{"num_hidden_layers": 10, "hidden_size": 256, "num_attention_heads": 2, "num_key_value_heads": 2, "head_dim": 128, "intermediate_size": 1024, "vocab_size": 8192, "hidden_act": "tanh_gelu", "norm": "layernorm", "norm_place": "pre", "norm_eps": 1e-05, "positions": "learned", "qk_norm": false, "attn_scale": 0.0884, "bias": "all", "tie_word_embeddings": true, "parallel_block": true, "init": "normal", "init_std_qkv": 0.0312, "init_std_o": 0.007, "init_std_up": 0.0312, "init_std_down": 0.007, "optimizer": "adamw", "learning_rate": 0.00139, "beta1": 0.9, "beta2": 0.99, "weight_decay": 0.054, "lr_head": 0.00354, "max_grad_norm": 1.0, "warmup_steps": 326, "schedule": "wsd", "decay_fraction": 0.67, "decay_shape": "linear", "final_lr_fraction": 0.0, "batch_tokens": 16384, "max_seq_len": 1024, "doc_mask": true, "z_loss": 1e-05, "train_tokens": 177900000, "max_steps": 10859, "dataset": "wikipedia_en"}
MLP neurons of a small language model. Each row is named by its layer, matrix (up: input weights) and neuron, and shows model dimensions 0-255. Each number is 128 + 24 x the weight over its row's rms, rounded and kept within 0 to 255. Numbers have three digits each.
After each neuron's rows, "fires on" lists the tokens most often at its 100 highest values on Wikipedia text that the model never trained on.

L5.up290:101126126127146124156099171142116144112114119163107113146111098073125117133158131147103154132114137127194157101108109095133097172093108143133163129155141114156188163130155127143104105118137158126112106166150155140160114124149086132159102139123098098190128114133094125176117122113127139112099144135132156140117122139162094098126123117156108180157093125116141143137119127155103095144139107084093122142149123148154102157127162128130163136162134120096110121066121140111173109113135128149134110141137083153165114112122157165148125113099091140118140141131098134101175091107168177126147157110117127130092068168133136158172105154121069095122123098145134128149157122125140178152160122120095138108138138123144131131113121122072135108106119129101142123156151135153120127119092144
fires on: "|"

L6.up171:103130148131098137115159138128138086136113123163168101108104110104128136122128168143145177108104131114158143108152097109112117120134135130135105142156120157141133114068123093114155122121118145143127175131138102128107102140119153175067144106121099170106117118119120140133111172128135149117141125147125119147138122110135145108132093152127137086140111110156106162126140110095108104145113150113143132141117072136136126159103087151099136161149149086169084128105098129097094167097087127151099109153090112095135108118147108116172117167121128158123116132155137100138105134199167141115143187130123135154140129118123083128086115090117072109097110129100124128134142113066126187108145125152141081148120135176118106170135116140142128153141158086170140126119119115106177148132131150
fires on: " to", " not", " \""

L6.up763:161115132146118122174136160114132166194149187167109130125109141119121128094173111103149161124110119150134098171143147100126127090150152152141133108115113125101114104108137090153123143109112100131122089112122139129140123140125111139083152108155124129128153090169117114176154178124132139139140113091128122106109133126179149142162107147120140141129124144121133173140135138181072124172151153120139106134157138139153135116128125065145100089129143156100108103092147136171116134113145109135147126143142132116109099094123078145111106125123102105094129146141135129151148118101139113093110116097118104136124093100096092106090124099117081144123100147144101137146147166123106147122156148155121144117177109166091168137106116150084121104138117123160153169113071090120082155141160145
fires on: ",", " and", " but"

L5.up911:142139148156136129113095146111130121161147072169144110145116113104127158154131125164124140102132131089167162093133075113121128142143092123103129118131126150146159137083128055141130095137128149122093086175146113140096112101084112125146104108166126154154150097151101140170130112114118118105148114107072145099127131096121115137153094147144144158163112133141127138095133172151116121184113122102111085103152137145135099142136112140095114118146134093122128105085146107082129158108148139134142116125119125164177109160136130140149080148088147102161125165141133128077136092131179148124105159123127096126159115133139095151143127118117130099105163117161130076108151081131130162133139124112107149161124135146177161130100094115124117105121095134150174140165139130117123170130144143
fires on: "-"

L5.up258:136120130105112117118098137108093137192108195156121130043081117118131115098129136195142140110140093147153126146140146108120133117117104135188100164164113163075172208102141123147093129132128114104119146103130146140105106109089128154129123129120094149111153113134131124124102156141141143133145154161148167158102141151194117102153083156109160130151120121129154112137122131165099107125116136108113137109146160118115149112092101115122126137153130151120142143153116148123131152120161142122111157162162082107133112165127103117140110095113143122118092098146108141101121141123144114138179155134117080091098128129122145170133111150129117112145129106112078142147116105154125143077151137116105115115180127141100104130115108135131118126134166128129074165130128139138097138142142145
fires on: "=", "N", "C", "LC", "-", "S"

L6.up473:117092129115125124132126135119124115108180120096099116121116109112133128112134123145129144153093174099151120133115102121125139095137114135138129111101137142158126136125109107115124116133139163129124115116136138140094123109075075129158117135091149099145174111129130119198097121099160139177134152090129190126086133115150110089124146183110109167168128128101169121138127127164112101160098141128077120149130123107108132104127131127151124133152138119153084129094102115133172144152122189157161126149130052160121099131114105156102154095122119155086139129136157150131140117111109144162100142151134152150094107170139142163116154130157064135119094103141130145135162129113160142121149120188081137116094132155123126110125065115118137108148105114139152149132153136178137127086138135
fires on: " was", " is", " were", " km", " m", "°"

L6.up604:136121150099149135160101192087186147149125148135110127102114091132106112103133088146132139136117137127116129153112133131138114089179145138125134105103130146113130096099133076149151106137077137063129144123110140143127092146144132083085137139169141166155142104139141110198161108126136153125147122099117139175147126146174098134147093154148174171132109100125121141182130116130081117151118113114119132141120175107096144103140155109161113106116148164106134099126157146128118113171144095139114141148138134113165117121113087170169119143065119086105108143155159150101126129091124123106133139116145151116133094101122104111144116149126148133151113144138111152114120120110148154146147135103091146102156110136076135110104128137087119145099111106133128158147155108140114152071160140
fires on: " but", " and", "with", "and", " where", " so"

L6.up239:095156163103141126144137154129128065115157164122107127074114084095154129109122101137155100134086130111125124075111136113132116121103160128134121157084170143131182137138130114140100143128110129084134127130130089136101099135109113126155121135110135119125095122073127118150117143085160147139150181137125187167107091135135150152120159165102080184148113142138170115123115120143079072164109121133087152099120145102118119127143095083147116140131174132126098102125094129156148135095093127163167096153105128148110097154150179142116097113133118134158114135096163132135123127151152136162144135118162126156149117138089110135127138136132085089133125145144127125136143094118191117132144109168121157163138124142081138120139164164117134133108137119155147100136128140134131131099138145
fires on: "ly", " of", " (", " be", " are", " to"

L5.up342:146121154169129126174132124120127114145127149125145131080101113141120120100105152170131117101085112114112156138156126117124095137180148112069106181077107147134152089112137116114148141123130145094097102155135097129103119097136134178112102091126183161128146125157091131129191132108089095131120130157116126140120186142108155141093180154125148103110124133145137135118133183106115115129134129105137129098132123158157153124122125092098126161130141105106154095121098117141085163088135128102142110112106136124100098151158148136166103152073158133109168127131104068142131127126141124153146156154124102113145175111134117143119108129159099118134146095130097122077136168109122140164147151135136130171112138161140129139118164133089104134167103104179150105151144154116153134128123131
fires on: "."

L2.up353:118117150129102140117062132116122087119140108120087124102126117141162138113167123117135144112136143124110102102137165107132111093150110125181131134087137097124124129125140101093143125110141162131102130102112159143124118135082093121156162149090108135125125120106122121153124133135113142134157123135151172141107163217152174094107112171109088145149153116126143115103127144119106099132103124121103140099150113096104108089094144065169111173112115139097067143151124120126126127128087104158152161148115087152154108126154127156154095127154106144089096121161128122082132177155131135162139134148184137105131103181124154149148140172124133134121125157154118163109124155111101130087149129131134113136139131137085145117148115101113119121094157097142145160107169128138156130142173141
fires on: " be", " is", " was", "{", " been"

L5.up119:134118174156143122166100187136136154158121082138146125124118113117191134115156142123116163151131128081172134158148107127129130102148104151122125128124093150173122131062157134138104090100149120101095122139108136135112140120102113140149152120156075161124092126186165129169138117142142107159119131086106162136102127130139121086108143150088150098116123134122138144135119146130118125146124124095119137126133143122100131131120135129085119096120158110171134132157113120117156148125152111176126130130134105141146115110154073139135127129157099116119084078180122138082162130174122147177141145116105115091109074153127113124124118126130097124127142126151074116131114131091140160083143159126116126084165120152118098078091102110106128144129122134119105193145149108147099141164117144
fires on: ".", "V", "K", "C", "W", "E"

L5.up686:146129141123088130135135106158139117132152134147146141113092129132165105128130137127133121085083136107134150127104118136125126165178099134065117171124125167144138133137119125130128147127106133107183129147097075142076129108120143159109138110117167163149153131158097091155169162089085131175150107145118136138106108107087103141103178147111113116124167131157122139105086146120136123117102154123146118109109147141173189123111145111132083133153102116113122107134130096109143157157101128128086074094114120133096099152124129122143124163086137149121153092133142109115114105132154133117141173148126126133090152143146116158143080118150093126162108093131109121129169136056134122161142115121123118163088120169139107150115129135131163184141116120142138140143188156109166146112130135
fires on: ".", "\""

L2.up682:124103141122133129128112165113160102127121090148103145141151117134148141147089092121103154126137157118098098099133105102121147100076123086129147132144133188088107138119163113136104106146167114111114143102118154137082144136108090142057130100126137141121091103121110095132109156068118105101139116045126131130135121118136120137093111111072129099158162136140139146079109146163090122125150117136119154099148152130162135140101138140122132113133142149134133134146143119183111162137101094145104137138115083164176110166143120115151087192160154102108091113109131105138093139163160102136148135100132166144148142154130124161117127091093144114124120131155131138157134131130130140130143164140104135130139149169147111166168135105110155123094153093149167127126125184127153112119121132
fires on: " not", " still", " began", " Despite", " currently", " continued"

L5.up564:107124148124161139177076133130123128123123110128117103153115122145125117111137103140068137116113138090173154105116095123129114114127148198124153160120148148120162130147150129135106119124117117113133112174152118134136140116095123125136084143134129112124140101146108140116152082111120120135165096128094137134128129122098096114113150189155129154139097134128164094110123133121098115140114122106107099138150097113123101161110138135089147162127125135111132116053130098091150145135118139160134128114129116169155080168109174163160104083105113139141179136160117106049178137094171182118137223116153117131156107119120107164146124138117104107101103153115130115150155119106121165139158160132106136133142142161147149085121106101110100113098125134126143145126119123114106117120147133
fires on: "-", "|"

L5.up976:161121164175113141151139119156134120127161136129170157129089122136141108128131133128096133119085096141129142143124176097123158144165143173083095197095118168122132111134140145113148118125145145099104079160123094136101129085113153151125135101134156135141129134150120120127151156097085119147116102130118123144094168119103115152107175134146147101097158129151164159092087106120139116094100131107129128093121157179160149159113132094093102119152107140100119124145079133178137169144124125098118130118075100106082096156143127106134086153105138136130156123131117090128124121129129188157138142150124124121164151159131117122135106100169120111133120075088107116108158176089098162129152151135114130161119087152130120123140139114110085156109111108143141128135175150123134112115135143
fires on: "."

L5.up866:115163102145099134169072174131142159098152113139099094135144129109112089141157113108070144107114123137159137127112109131130096158095108191114127141167159143098148126139152121143119145089111167078137100178129120136131135102121108111141098143138146095144158090152060132137148109121112132088143114116083127145107149117110095136094138131138107142129107146131133097127124133128117108151147117096107107135168132159140118140123136129134160135105130098086124114101124106099140138123098163140134126136164111149126111123148179134175066133132094137140165142133127121117176140093178162120122182099143125128103092143111102170142127127137117102121116123169136114163180109141101181153174144141107157145153135152152142110128127157061125121087115138136151109165118110113122110124121154
fires on: "|", "-"

L6.up185:116088146155120150115139156144100143172130137163133099116143114074158091114185152124120121107112111116129136124136065118118111113167174150137112134110173119083160145111138156140092110165120109092122126159143126136128131090106130110135090141101115098139130097118095128142133126130111088098172078131122117133113118155117084115110138168139105103176124131145125158143124106147121127152128129112149106095148080116106108140105136134126152107146147095158092092087109106105135106089159132139124134160132100174153102174129169117154130129098133127142177112154125113125179109126140138125149175160127136126106131099147129157134121126119088137087101129113110136135131118135150162102147179186137119116158151150102151148123139134112141132134113099137144089138108154040103114127176148
fires on: " of", " |", " and", "s"

L6.up484:161138162128135110095126167127085144114125115122130121093152115109149143104171161155136128141105109127178148131104110116124126149111100150161123198124135134122138099127153142128100145133112156096106111134129137140108084111124143182116109103149136129148101108149099118138140165106159128110103170109100165135086159136128131159154135130130109138139151102133170152124129099126113114176122153115114118117144121147151090137135077122134187139095150158153104130112057145147114146107151145135197128167101106120134104149154133153149099142095098111114089180134140114151087104129140157135125140094142114148136132114115083098126120154136081101173151102110117119137135152122112156111122074104061126150163122138135133120125173130104092118102146116140193098127135140120102112132093134
fires on: ".", ",", "ly"

L6.up998:129100107097135102151093115123179085142126097126138110092142114148166129094098128158138123124103126122141112101106141134135085081120169136153130115136126133103159114133102158122075163107113165136154140112114127125135113128150159142117132112145097114150119148158121129142120128106133120146176168128117155139132126175116123114119134156119152113116090077127164138143134115130128085107145191059122134125100131149139139101143145130109143146140145135108089133136116172133147119166139114133145120134151103123143117135141138115097142123132166127125112128120142139125103170172078158165211156124112114083109137141134106125148124170128120132157164136134066143138110231127137148144155130099067147122105093132109087126138133097106131144085138163106119156118089140105131147138145151
fires on: "2", "6", "1", "3", "5", "4"

L5.up731:190120127128160133154124136131159118131151175157142150123108126137104126111153133148092115138074123142141131153097123090133133143149152173103117144097132133119142123146101122140128120133095109114104092118119095144077125130095127162120101099155144140150113129152119108154137163115070136145132131111130145164091175101140098148140166151151120132110159093137136174124107096156104117090124158105162114093135084180186137123122150120102080102138116144109143126126085132172117177145163145120157090128113079127107106110165125080105110157112125118116128104128124098125085118157108135152131159111119142113120136117138116147097101118155110101156099093105116169115143198096093160098144137127123136164132080157104107138146123100115105147109141097157130118130157161133141095096129144
fires on: "."

L6.up137:129164144109124185155112120117143108101120156138124132110100114095084125135077133149169150122103138128121143117107153131143132117125094129137095121117155166143140130140118106171148142124118158098129133190118102146110074108131109109102156107155139132101110117105179143109156107111092115162137112119137121128078092122110148131077113090113132105113170141144130151146100152160140101138081144134113184103119111135134108090123126123130101084126148100102117131140120099144119137146104124125135130144105133157157101133120139164153116145137160111108085108177149094144107132131144154109111123080133155142178143130155138172105138130131128121143094109141131118116170123088127162107149169130094098160163080158100115111143121149179096142127141093195122100097113155111127119143195147
fires on: " to", " dis", " st", " sub", " a", " tra"

L5.up100:152156165123135158134109118154104100155155136121139140134169096166174124118169151128113136110152110121144123128133118138124154120166146135109139150139156140097105147122159085126121135154118130120133122155118108140093138092092091155148119128090112097089098081145125101127095121075111131112160099103115135147156109097105068120150097165140116123161101143133137156124106163164132141153146152129144089101166112158186171110124090151074100122164115104133141130098104101116158143113116098122100170099119135182093090139134198086155143165115120137166134146132104098143157100154138133147146151126100080120150135127155144143140100133145117104126133084098144111130147128086151134091151156147109125143169128171126103151131113117101135149122158133123079129125128172116126140114120122
fires on: " of", " =", " Awards"

L6.up215:124130112131137148128114144119135095122122092106154106139127106153100171141099131174106153112158118094155143095151140146126098134092139141139135136128136112118170128121142099106115156121130115123114105168109139152166085130097122096152112143119068154122150157119143126090135110136133116122159135136109136122111143141091164110149106158130134138151124146163105083085134140135109097114139110088081114134148098139105134136067077143090103159106145127085146123144133123091130127154146160160093087124138174173172136117119112165138090110130152097134143128131135099103127181148170161137179170146111092099160122165136105138136156123081160089096138160146117098145100125129113191135112128152124143132122117106154105137108105162160107185117136151127134148122115114105086153128164158
fires on: "-"

L6.up800:160123127110093139154100112157123116165099136134101133101082120167132129112148116144149110160143083125167119140114152112151107138079116141131135177157149099114167175114106136115130144103104155105152107150135147150142118129095144194173119128157104103147146134104157118129112118124160137155132154161132200128120142162158107133127081087123143161102113089122150133124123161158112079132149123112094129136138147127126130101140152097118107152155120128106150120141102127111102087117097142135105110175121113128128110131142123113157088124088104099159124127128116164143132132099125149138165155089106112091133110158115157139133143123144103143137149108105081139107116206136164091120160114089102134131110095154120090148126160150136099087124135150127078133082106121147144067110118143
fires on: "|", "-", ")", "6", "4", "8"

L6.up774:120151128153136111128101142155125153141142120121110107131131133127106127122135121155126149148111134115169163139140098100126107107145155190148115158158166119138138124128149095083118129112123118123152080157137143149115114103115126116129093131177140100131142134138059122148136095117163101148105109136083141118107146115115121151115167138123098150125125154143121125099108132175096120137113095104139093131147079144135122135146077126125138108120105104139086111117124126121143158136133131181085115137128116145135085122137152156201129129110113164144140100163114104068163104141159173104117163128117118095124102145083099142127082161170129095098122115132116124152163127126134184150176138177095125111149123191165170156109138165122106118140090089134181128142157133108124110143118144
fires on: "-"

L6.up470:134124140146128112120114154107140136122148144125097098109135120109121185120153125142107125138098113112174154112106098116125119154103105174139089139148181101156147120154169154118130140119133127112123093135141158141135084068122104115162113146108128130149130128144095129145160110122121123148112135123106143109078161137157112171129163134090116147134126104150178126132122134151099119121122160092100115118151107134127139068115089132127116119107141116151128141118072143134153121122151134164159163104156116165162114137126119093123107133095099116131120115120109106129185118153165152129136161151075103100136104117134107161122141138104107094155138101185098119169137135131075144140169156182089159084161073189161135130103104118131112102087105143127175105163107142134118119141141137
fires on: "-", ":", "."

L2.up759:140088123146106175180078166097186121077145102154134125132135134157164158111166128124128125133160150096135112136170166125122126120111154107058104120117144136115105120123127134127140131116103111092158099158111095130111119144103128180091165141095142148096092114159110110110147131090143122146129111155090112115113096146156087124109112114132137098150122139133173134125107122121127111129114135123116112146123153111127130091081116116113076088150127167103129129111154116145140097151108139094113174148112138130135110138128129105144101138114129149168102146149176125160121171114116155098168113141158156097129126119106091168132134075112145138125065150147122128131117145156139121116142104098129122104110117141117146157174142116108102178134154105154147116167108174106133163167168145
fires on: " his", " four", " two", " three", " six", " five"

L6.up527:147123164116170140120116105143129102125168154093176146130146103122153148114129159122129126117132136124156124140095191127140168110130160132092121150099157116137131115097122127085099121121134114119146137139124092131123170137104157152114109115088146103133093148152148152135165170098098152155164139160148129168119129116124124138141119167164126095125118143135176155132107154126137124119094137109132145130140112125150159161131110094082075142120130162097165087134095151165135139154116112095152161139077138112089062129155172148103126135129132109133138149116128088118134135144093155195142138131137102126156110089123118094141099137133120139090124122115133159120125174061133137114164144151099120119119142222120133114129154132102099094118146112110108115085125090124128131148135124
fires on: ",", "|", " |", " (", " and", " the"

L6.up781:110122169152139130151124109140150137109133169093127080124125103139136157084118114130151121114114139149166128160135108118108145150152147144105117146125115149120123102090146136133082145142076090086131073138101098134085147072099123143151097113099161101128112125174101122132141126075108129119134136130079127159106124113107130139092138140085075139146141159166154151124114135155138134144123149129126093115124098135129125109123113100078143093119110099109127131130096129134113145094129120132119124162089135158100082143150157102131136136141134108122178116117122087162140151137183117121121153147168132127115151146120091142152113108125106113193133109142130142133166105109099114154161134163120130121175109211151110197145144163118115108105106115153129097124098160130148125119172131
fires on: ",", " of", " (", " in"

L6.up123:151072141113126147108091136174114131132168141130138144136134090089113095131142122128108147108126143157204139117114127146125116145109113126120145151153136119144149134156141113126077121131091125097113096144123129147098118141104102103128091104138134105154152111169041111185184125118153117120139132099120130109129127133121112132152141141152122122194139129136130140121133152183103111157134149113109094119180117158080115178083112136142124115104135116090120094090134132126140084112158121168161142143158080139122103135134122156160136111113139130093128109169138133159144121095162149124114156144178064145114090132120106153137101127124089119118158167123136144145135119127143192128148117166107150123124139133140124127129141166100084099122105099153151122134099130096099145132112141
fires on: "-", " of", "|", "and"

L5.up333:139124143123141098134104105170122121128135130145155122126121116118129118138128189149129118052093158096144127137142121158118143072136138126111142137085157129124150145144110135126129119146100085116127112133135113136123138151093144173108107126129089107136118106170115129090141146064114124144166127147121143135102147100091121115144143168110138131135120144140120165120127109138117126144127156118133114101106070121162170099119090141050123104114108158066157123112075106138118138134145130114130135132106132197125102116105149134141133153126146123125164121145133089131129125152163109155124196110089101134184136129144113165130118145091146116164112160170115149186143143107112164133134125181109117086117116178102113176124134126102124154136126089106140137115125160137112116118181122
fires on: "s", ",", " of"

L2.up414:177119115087146146130105165124121094177125107145108102122098114112110121107133119123136146120117065104129120075132114101128110132139121164163144155105110097129147156098136088139129145101106079164127130132112167137118094120114156130097161121143127118131129134080131124172129146143140157172115136145144164118135146165157123110109121135179120145172161123132157097106117102158128118136118132107112178122153108122095115106109111104163076172115133122112102149147093134109135123147122168180144086176124051139142115150164139115135106098118140174101121081160117146112111132132135142106105152093127131077151100150104150118123108142139119142079127097083090139150100170132139148072149142142130122185128126143161112151127144145144093123140151098130131143118101105131124098130134147
fires on: "-", ":", " •", "\n\n", ")"

L5.up553:161130148094104116173109129079115138152159157159157125115129128115160122114153122172149136112099088152147142124162152149131111094091120101131157138106131217135141135140140147139104105124121137082144150117117113137101125115121137106133103145105089167116162095149118112116158130098146135144149160082110116133136115140165097103166148154108194159116128129132116110132117096148082084122120115110115132098144160107092131134156096109094152144140116113149090111163125109096157135150105100136128139093151098140133134150134130111131145146133131132130124106168102145063148133150137168137159152123156143141111066185106146128138161181110123133124126117135084153162143126128160172069124095131106117084157135113101127142120090112109097125112120135139177115147122133136102160106131141
fires on: "T", "C", "ho"

L5.up611:128111137121095110136078165116172159167140138137111151107120137107132118130131112138099152160111149128125119171123140072123081076137206172161153143128146149125150127127117136130123178112104086114168147130128174130137148144144123145107167116172142140132119063127151108200140135121140138103159102111109131125130109132129113090093104153135169164130113087127160160125128118165115126137140136120133136148138128147150144130147146094115121089134135130112119126140130139165140100124129103121131134148152151131088108121158106135122128101099100132106085160110110120164156084081085112104110168113172097135129100093096093112101107138113137140138129124086088157114137151153097128166142193163127127149154097150136103153147111133095136127103117110135132148127118114149104091089159140
fires on: ",", "As", " that", " as", " As"

L5.up924:124088139145116192118112193130116116094155131142171120079126127146164090136110128144129123138110103165166148111120153133129116093111139128070106147134153128129128099107106125107092159120143095117130123183114096139087120111109103175141116124125157121119114099089128109112116161090132101148128092142135091133113136112127099135115119175112138079206136150137139143111103130150107124097125144140098126113092116178124149153115120124135132075159127133134127123153121133136144126147121153122127158123087100142122102142151133106152078160138147106144136138102106127144145129131132140154132147152087175121159108122117126191121160082091128097116107106147129124142160137103183138098125141207126157137103116166118117128155094131127122118171139103171126092126115181125140147119141126
fires on: " of", "'", " are", " two", " to", " three"

L6.up2:115121131129154133126086182140113135169117133145145132135151098135121137137106096111147154117100163122130107098139084138119129117128116158152103107121150111157147074138162066125086149131088107088102088177154108141106109100124105105158130106175159133121129147147100149180127085137089143093153126100089158144124129115112135089150112157141103131177157139144144143112139118144074120139103107098079151152143127131098111116148105120130136142152155121157118123136080118113121144093129095185122106160125130128093109099159157154177090139106096140144147141138139114130144117137165152123142178138126120150134109111129053116152150117087134105120146165138121083123111136109140152152148126137100166121146155146128107122095136116093097096112109113151123139137137115080095164122111156
fires on: "-", "|", "H"

L6.up874:152132177134137139101127131132163136135108138117145147104091131106115118142111137147091166114097195132110122109133126074135134119135132125127129130132112183104162134088101106120151121138124170134131123093121087132106157086148144156103103067137110128078130129144135111158130115100133130130132129095102150143109086101124165132060132120107120106123151117134171181112099157160136106170120156115152166135141104156151103145150130126104119094154159113173155159114131129130129161131103095145096112149062129123116094118130145119136149174160141114100123115125128076127115121142134149148102157124122153189117136120135119137118125118131143120111121153113113162099162109059130148107146147143083127128133136155113091128145131123115152107134169068176137147114118167125127103145191146
fires on: " to", " not", " would"

L6.up419:100118135123161113126102159112160130113104137126131111127052128090112083102127120175080175095115127164131156137097095099145085128150130148110105129157144170159134152118114123161162105087114160105155126160116127132141148075136135140100121123147118159115132107129138126160157116138137129134139111108125151133101111092155135103114120148152126145087107142118181166175131143124117120117126153112159105152134104144149082114116121098142111088155141114109120164084137132111134176142130102144108101117123118143131100111105127122161149151074142186089126139182127146155120120088124137151108114092147150121151133120129131140122129117140095102124102075137111129112168150097136163094168145163099093118156118175062142129123129164098138138120145124134121168098154171136113122135164146
fires on: "-", " to", " re", " en", " acc", " dis"

L5.up539:105116114118130097169071183093145128116113174146112113154142115078122104115117135146150156137136123169105086118098156132119135135122164108143143071122145155100121121120121145179120164102073123104130114162121117126133142134143100125126176120164071109093159075111137126123161140145139103136123131086125136135117102133153163086113161135145157156122134131123140163136123118121104097208144109130146160110175098147154116082155103093080070078087130142109121122151117135150117123138130142142094133147128079133119114153119059152110143136099119127136121117134146162154177111141109130105117113136178148135132125143125101145115131097117115135114109098173121170105110128118134130107142150132106130146157130127147130134161122138099107165109150147173103109114129097119113132157121136
fires on: " as", " el", " al", " int", " cas", " so"

L5.up459:167104106116108103159088160077165155119129116148114090143114126114125112112141102132108137132130140149165143133133121058140105091114133170110125137129164148114150146138130103140152127099094147087128101162135133142144123091098117119146109143139115137125158134122077132163143108141127151114156086106095135117090141110129121159108136144114121163101105150129177144132129152143114113152128113098135115151159108139146110115110111099123100118124125111104114116104130127122153123134118122128113134119146091149155100148162154115161109131072122147107144143189119111154158142111140149117103136109123098106126086140111100153097136145152101076092116078154113107127172174126129161122157138146115115081175120197107147093121085153058118113103112154178162115139131164152089090144132157
fires on: "-"

L5.up557:117131139130078101145116148124187141128157132144123160121136115148155108110141135121130174127137145148138124191131138119129132080155173124148133125119124145107123133086097136175127102090054145123146130115099147135126149099157108096103141111140139186152126113163134125144131147103139128109137101079103104137087132102094140140109136135148149149118117100135199154171122119145116122130096158133148134137106127114149121081138088045109123077098125125112126113118175152113120150144140103120096156162151120089112116123098109151127106166132114095131101151145153126164143130105158108117128143106152099157102120124121090115107144085138111150148127107160109140122141116138116163139161113140114123167149094156125103190157128096111091144110115106147155157084132112150113122078128144
fires on: ",", " but", " al", " so", " te", " that"

L5.up713:177104124152118136161144139127156128128146154148152138107086121119132096113143135104099143111104116127136127160096144104133122142164148148084138127132095186132125122150149164114140131115106106129107108098117103132113120093120158154096108089152128137150122156158100139154164146073102103155133108116127136135099149136129095157160165126135130151104147119126132147127126094134136132099103163107155128101101115182185171128111139050121148119153116125117098126132113161140130200127153118140142112100094112122086084127139138125133095167115135171124165085112131090123099102152097138136122140138087113109153132129122110139097115103141121097144104065079112125138141172098118168128151126108125136158129118205137121080121127108123123181140116098142149151141148164117149130131158139
fires on: "."

L5.up118:179088103136135153141150130154132098135119128155158124147079128117123082100137128130145100122099117120122121130136120138124099123133148130066141168101125174114145136118126119129150115121131126112126118138145063124139125101098147157080127090139165142140137134113109154121143142089080120133132082124114131138128138135103119144158158150155138091092158117137147142099122142117155123133090125117159169096140092150164160166124155104066165120120119134124156110131099101132099154120127120102100085131086119112123082144118149140148123166109144154125176089119135073127114134136103160140105166163121154161187148123129095172093123115148117137120137102071124158114149170112138159138139163097111110179131132183137140164106127133105104141173106119134189107117138153119137140110133138
fires on: ".", ";", "ers", " ("

L6.up591:157120174145159126146093180112121112072133174141142110117099116130145096141141149117140160084097144130107114094141142137120126124131112111101124103085162144135129117099146120166124164138118114105120108166062149150145162146116131125106112111138117124083149141123172106116131171119150104147150118079158131118101119126148107069128117159126155120183126148153115141149120149172125115114126108132147119105166165171124143159104113113124142125134157151097108108124121134126126100151142135153117157098160112165145087197107114137160124158092108123107141090136130113127134123109162090148138123107126126127112114063154144182099133095079120147140085124113104159120129113165130109086133155149112093129097163162138148113129102122108113148121153078148117127130111150104094156091156128
fires on: " of", " and", " for", "'"

L5.up965:163129115107126128154152142100142141114124178123162124072112120158140152109124122119127123093107118124168092121108179137122150152129149107114162122124118156114108125159118128104137133124110102115102116121116147120130139136134125134074125116112098137080125141182112142097169146127092133161159131102159115138114157175128115107146116180122159151124102125127091134141142137125076121112104140125129094098127085165169167114104113083121132129126117148074130128130145152138108185089128163140140117145120130117084082144099118199136087120116119122130141134144125110131118146154121133180146162106103105153189134126109100128136092087127112123153119114134121154123169142106130175142147139114118148121119107203098148092129131113134076170122147113125144161125122111102142175085173137
fires on: " and", "\n", ",", " a"

L6.up35:124146141141144197105102126078135116110129107092112113113118115139101121119123119176105132103108173104191148146145118136137135145136132119117131161087165144104169123142132098158134115114144125111095145170093146145130048103121124114123119115133126127099148153149114106131196128119156122106144113112101139126100135141105123136171138159109141142143130148156102144111118131125101099135104112115142067155131087077079106165112076142111130121123147137100124153122127130115168125148121156168155138111125107148139110144124140160174118099070151138129153129137176093096139163140136162106136151157191103134140141139114104144133089162148122120137094141079137163149133123184098168120123144134117109113143132129169122124110126142121097150145129095155139118109120116134057116128130145
fires on: "-"

L6.up896:166123147096128126105135124128118152103179167110150152093125112157130078116137146163101114146090123165164114168160156154130107095141102127132103144108196122089114130139110131126096092125084149086105111164133123140127123109074117121129126122121102147102170099136134103142152131129126116146161092100099091162080110145135097139163106146117169123132146169138142145138106127147083102102097163127142119096127135118093138116126099135119152129121155157136096068120141131108142123102135148142129149118122124109111115166126166171121107131092145127152141133189164095098122139134151177149106178162138092147156107143121109139118131108139096140105133136093115131165162131129138178061141123154144120111133094142110140135125109119080080135103155099151141136117117122119134127165111145
fires on: " t", " g", "T", "f", "et", "yp"